{
  "num_attention_heads": 5,
  "num_key_value_heads": 5,
  "intermediate_size": 2560,
  "norm_eps": 1e-06,
  "attn_scale": 0.0884,
  "bias": "none",
  "parallel_block": true,
  "init_std_qkv": 0.0222,
  "beta1": 0.95,
  "warmup_steps": 200,
  "train_tokens": 1360000000
}
MLP neurons of a small language model. Each row is named by its layer, matrix (up: input weights) and neuron, and shows model dimensions 490-617. Each number is 128 + 24 x the weight over its row's rms, rounded and kept within 0 to 255. Numbers have three digits each.
A block is one neuron, or neurons of one layer that tend to fire together. After each block is what it responds to, as a language model described it from the Wikipedia text at the highest values.

L2.up345:080128123151125132116132115146156128142132105117157151089143120124118114142120197163087137120072157148109116137114101110146119154101138148142112137122151138124069143178147133106132140137131146138121136087155091122136102168108137178152117165135168104147115120107118110127119148146119146123112120096116142121124087096116105140065166114131163134137138105135104112118168106128156110160118
L2.up595:170095122113124157137131092124121132125090121141088130102132152124087130111129152190158153092153154149133129119202112129147133122154066163143094070134129156097059150117084113127107068119142153174140126097130100111105110098139098161156085120112133138113107115136142129121136111146127151136134177152115107108133090119103135130074147109124130176102104103085137092152114177145090122145113
L2.up1036:142128120114163112136118144111189077089114141114113158149150105150137121153121121143101138147136104137108108145167116171068121127105111127111139098127093113122141111109122095094173171172114138122103133107153093104100148155107103126147155157110142130095167098137129104105132174145130108059119114169187117144123134128148128139128134098105104166146193096095139114125117143159150104130112
L2.up1749:096120120096147167123141168130120159105164080114161167158123151130108148115111132123136149202167120165069088121090111143125126133139120117129131089132147155115081138105119100089101124153146116131125148074136090126116108116130133148124093136151136142123141155079109121130160163163126154151127078074090128161120131105157104116129156148123135068100124152172098132117151117134106109140129
Description: Decimal fraction digits

L2.up573:098130135131134165126128119132139147149119128148142131134136126158183142112133138149098150142050112142138121118144147125128098160136149127169160130125158126125079116171187105117126123119122111176184151095171112105144105139111072094100125123146127124134124112128123106139096112119183144172148093105107137151144138124145117135107116176102102128132130135121119070134161148094124161128110
L2.up1048:187142154137130122132097171119139150120083188110121134125101161159152133100130132168077136135118131158145125131154151147126117125099141125122178124086139157122139162094146164146132114112134134137149090144177146137120156127092099140110120133125153127130167139080114126148110123132132127112117122137130148094114121084132178150116106128115124105140142103140112163082145111118142119124149
L2.up1519:128152141149149155157074139111114155162136143144147106148138135107121119129141126140124114148114128176109119148124141112153122124146125143128116153147097155169125143124143108124116115127154171139165146150105126108092215111102079166142075116165156115101128099128082146142112118149126137141096126109144117124094110126126136123094125111126122127110176096131072117143122161140119116128109
L2.up1678:113147145130173137127078113142159149134095097117124142145149141106109063114109128151108112132107161145119122180150141079116102077115096125135158158130131165134138154135181154128132138103141155117132102123135132105118124161107091168101123112128146132100146157114113134089155138125125123105120126092121165090083127118117153133095156165108116103136157094127097133106147161102113134114099
Description: Music chart terminology

L2.up106:142155120112130123117117119121160083161115116111115108152108122100108151138118142135126109145127095122139108123145190168126120124167134143139127133118136152103116150080111107150146103176129147094105123114107135110117126143162155114145154164149132155141120124162129105149167144114163158117149123151094105116086146118088191142163126153123140098136131094160121137116130156193128119116117
L2.up559:164161105131136124119113099107085122120136133161144109126140132094092129117102096180126125145117158161091136092137101140101130103146144129115160093096088132145141089126136172160180141157119115133129108073173100154143131158128144112169126131196137142153160167131118124140169208157118116098122116109112120128152100086110136123129132143075119124128136146121127118146116165163119100114113
L2.up696:145118107127135104106141128132140102142087112123143089115146109102101164124148131142178150134123119140123114041135143161104173096179137121097138116157120172177189123146173124124142147143116154130161133117108107113134118143147140127091125123132110177111112136135174103122133146084182105108126100131109147099099097135097148123104144131124121126158110118121123103128137125137146209108156
L2.up1336:160118118156135135126145146128169145143136119122141143134092143070134153144124097144120144139138085108127120090138137114146138105138133154115125130194108100184155144129142120080156123166084143099168063134140123110131127159104109143151078156091140109116082125142126104108108142120125138115148140160152133098129088061153119122140171180095143136149111122111163159105158163099121114153106
Description: Personal first names

L3.up800:141169137145116137129140143130153140097106078077136141099080111135096114074095091106113135141118108092137104122148123082157121110140122136139109141141141158162124140104153153117109165157128130141174139117117139146123160147116135182159102130114152118074119151113120092131091080080157148110112128111147182104155130119149137090096173149117114108127157120078144138125094190103150185109138
L3.up1343:106085117128126120123105135128112135157140136092156120118104124148119173120119128110156131139130148113157167122069149147155110099138128101099100089116092134080122112073074150136133129130087151136106163136122085145106130137122144124128122101120131127135132124159128168128125107138148118141129122134156133075139078089107115164109114120125133089100131158148092132170118137106140120147106
L3.up1409:169129117136130149141124118105162170128119125105121121122143128131131146136093138145130148117115115114140130111123152135172122160161119142132063091104095091123113133118115170105093126080110110141136168133113144107077063127152166136123147094146116092121101121124150121140100114095139153117088152123164160132129115112127134105124078135133118105136147137153144106132131125132122159143116
L3.up1791:139140135086093125161118171191110093154096121144146068129168107120121107127159136139111097155115096125124138132181136101098123114151120058130098097120144120123079134151131123163156117103131136133137089183110109160128116135110151144113098133094122154137125142128096189141112129149128118087122111091096172073097106134129129116156091140157116147142074124137187148107101138154089089123134
L3.up2172:143131145120120131139106121162124157179115111111127144110093139142102116166092130123141140150073105147108077102096150110131101112113148096082096129109161158114133129079137150164152123113104093123124159088087125137104116104121167122142100109134152110087126187137139150131130148122118131169146116102127114116154137116170103121070107101162114136111191141148115083129154173099124105145155
L3.up2264:137129126167133151124162127131157148152141131125084109106111113126126145121146110144134151088102116127135104114126145134124128126161166145164187121121170143138144094125112116093118159162089154105159153139157150089113108144146152138159135120087105108139133136101105144122100124130098136161117138125140146156090154070142143131104127139090149106129190122111091149103146114106168132135159
L3.up2275:131108181167115125095166161089111137129118102133100123109131152164107127158151158142122105169125124079123120178101083146079130064160135118131143116105118072085163156139103091166158111099131141123117113113126125136099113141141093093154117095135101189133108113103088127170097116077150126116153120122116143121139083110133106138137132131157126155137129116106183148111113111142166108158148
L3.up2323:155173172108113116089154131099101164140104104111090136127113140081122156137098107118114123104088064101091146116103074115113126104134130129125151098134191115084134119144115113105114139134142149054126145102126124105169145104124151172145130147144109150143091142126176150089139133123129162133158152166146136146132103102090154111099100151101132169149129124134139073165177128139117101174133
Description: Closing brackets and quotes

L4.up1121:137124091142114070137183151159125159132148122127110129114106127120171152110140154144151147141149124139113130124164142142115064117102119137081132074125112138146088086166149139152101144080141149131118132144174165161131141128139144154131112103098125143144128152134127136137135120166111118150136133116137107101122102128142194139082128120122110140118153105065095150152137126153139124115135
L4.up1791:178156131152142083148180135113169124119156167089146107090138142108137118124124139121145089175158124095172142114103090116115172137130118099104149095086139156100084090168127143122124140161094192109118121170137153137094111179153107137127124153094157142114117156155153051118151158178132152137131133136129140096088143112155095168108110162112103155151140132119143105120140105124135135121096
Description: Closing quotes and parentheses

L3.up2:038126150172158071129103151150148128124115140129111076101095139109133148089114076117118157143168092121145111141126142146155131086159137165121111154113092126101087146130118155125127087111163114090150165117097110131121083148152142205127176091126143143127134135092102094100159118101123120064123193157104125140133128140137149130125105112176093114146155161167134120138107135110118113147122
L3.up289:159123121098111143116137123151099160098135115148144154158141173140131088090135154157126158104104104146174093091163085135171142086145179147104117081128092095129113145131149112113104142132189106123147123105078137164144033087083094151144164161136128126160106114110136139145121108114112089134131126101114150113134150147108110121139110148137116122102113157159143118112106121150141116069128
L3.up866:132117159121131121141102170142118142093145113139189152104116141164139101100096100146142116135153087155094096086100107098121126082130166126140114152159122097094119174118140115149136150118171132122112108103139144127148125114104163152136146089105126189167107117134160108113149153126146127105119149086107132137152147102128116124124120131174111183133126131133139119130148183174146090072132
L3.up1079:161164164144150132116124107141094089139064118142122109120120130126171112095086163148098146146125154109103132097115129099115170085188158083137137130130098149172129150161143125139124148143163159158180121141096102134174123131140113106138125128180096164107107131120128095107157164124068118104144124088097146100101150101150079135110137127129126127125112167147149129150125165133152140136096
L3.up1189:109123119101173116090153138168141132139140112148134136121124101152139095086106107150146131161109124155148158077078107126156126104113126117156124163163119113160176139137146159114125115158134148106127128114122121113136136108163156099101128129161165139131070109144113112114118111111113170142120155119092124157132111103114126090081105135133160155113138196124135138120122126153149159146144
L3.up1634:134115125136131150087111155116123120190131154143122118115143109126112142102083160164125176104144123143124168103139140120118116138166139171144168147096110135135152139095141120133101147102167108141159106144165157124145129108134140136140116077116098153115115108113153129140108116122156134095160097145109138169100154089173133147102111149138102166088136124164148125169129145167150094135107
L3.up1676:159103127129147083109145112109133121125160121109154179078129134125132161118121100119131115132150118112111138138153105130100170130139083121146125179154136111177106149152141105072178118142147128100165119151098104129140116168122135161073156164100116124173121160120148115124130123133104174122133117101141115110079126086155127116082123117146084103122135125143157125139082129136116131111219
L3.up1920:146115150118127143106110141158115125153112137129128119121137131126170137081096172166130128106156183140089152116075125116116154086145143071116147100141130139132101131131145113120106123139148138133147132161111093125124134066131104149138113115154155154117129078166132084147114125105126108117123173122097181114127171107132069117126113152120120098147096144149173127140127204171171103123104
Description: Foreign proper-name pieces

L4.up1321:109102108097093118062122116129167104128125113103102128120135113132116103107110148164135137110163125145095110107150102143110082124145156158133132092130097168097131161134144132124169136160116124105126102090146127136117128108154163088096104174173108110115117142117113103160137119172116114105130151130127161158132123171178127110086134148119112161120164161163163113113175111119120075134154
L4.up2039:096133089104134141146099130164115112161103146127133154108133127119063140120143146135107137143080058196136106138149138149171098083097120159107130107164090153139099144088127167104160173143173109102129142107130145140121130101156096123107123134110115144106145078142082117135130107108118119124157122153114132115119116122144108149127148087120117135114149123111124090131142129104147139152106
Description: Digits inside multi-digit numbers

L3.up483:131140093161121143092153155110138118131130170142114157167125150156125164132136114090164108146112115193117117142137114120135120075089148164111101089113115122094104100125103107136132153168130106137159111101144122147132142134140131152129158188061087117156098174164161123128116139138141106080127125149119181136153145117150123151151119125105108137119098128148132167090108104145156097097112
L3.up1413:108114138113133100133133124154107100072145141115171186111123146109095109110127151115116168136135076133163117128133081127165122133094113142166142144142120089146088124102114178144113075143122107104110138093130134127127120163159100141111116194126133168176117138131125083155126112153132161156149146133122159131118153123106128108111138177099164137132164118122120180132184114148093164116106
L3.up1447:183112123149087107151145165166108120118081080129176142187150128091120150143123151135135106124110122132124137138139123146145117126126157173159133141138070144134140117134142149126144119132124151108090172179141141143108101083148118104153127132137107160104125086115108067134125108113087182110162156083129138153141159153151146152165108130148098134133119115128123099119145133106074151078127
L3.up1827:145138080168179176177108111131135111111109118164128123141119119105101131099104136163102148128101087157155103126069094155150095129115134099120119133174135125129083104114165128120144149157126115140117097124159117173096087104105063142121120146132093132111092133075103103160107116119145148119149105091137112153102181095124082127127109179103140087098125142122157140153103118116170108171148
L3.up1833:116115099121122166107154142132128096118105105128108142115129132147134146123099165150111095148129148137126147120090086092148106100192128148071144136133124174150162123162121131134151155110171119131090155094109150087108066106115126055154097118111117078113150124137111104160102104180083139135192174113169121110189146102129148128183158149149115138085137191134150177167153147104124109114145
L3.up2201:138118169147163168121105119113093138090118112137112117137161129111112133131131119154157128093101135077128132106129110127092096096130147124171107116116138127125102133145121132156118139116192111153149148121137166155150137128068117105172130139135121138126093166117125120095097119165101135118161109173126128127076151132182129156114129135152159087162130162126141159081121117111112104092128
L3.up2314:113115107130120116120142117127138105133136119132120118085145134127156141123113103135140170162114165147105119087095100066128094125146126138119164135113124155139061129122116144115150137100151157123174110144123131145124121115116119142103121132142151135142112140095101134141130125158121105133129190143105147133125171120133152125141113094132092106146111163125131166134139123128148139096155
L3.up2553:142099137095147144150173133112160092134118135111121147125140130109132102116114155133128159136139129155145158135148143093073098132102145142078157155119125124130092136120079107168109155087142117151090127129137156125125107151116157126132100129124117138125152130138147079126123121147142098084136128134127123113107158141173101148175146173122146110118154081098179126141155071108127173157101
Description: Digits in statistical numbers

L4.up804:147167109103079170134143112142122159123162123138146181141100159119144124091108182140106108137154083117112096085092106159106171077134130151148112129121133134118110126111133090115174110109090126094142113084083128120108125144126105127131136150151112137133100134128160112141151094126144114113116145101137151136114140137100113117124120159152107138119131112125143117151116175124112126102162
L4.up1916:119120091072117114120173107137124131125112142134143134156101112136127132087138169096128129170140116130124074107168128187117136101145128130118118097140109171138110173128115078079152182125130135146131102134113107136160106182130091140096121167147129124121142123131131137150154099166119111156109117134120157122111130131140125153165123121125110115140134128161158122123129155142101128082160
Description: Romance word endings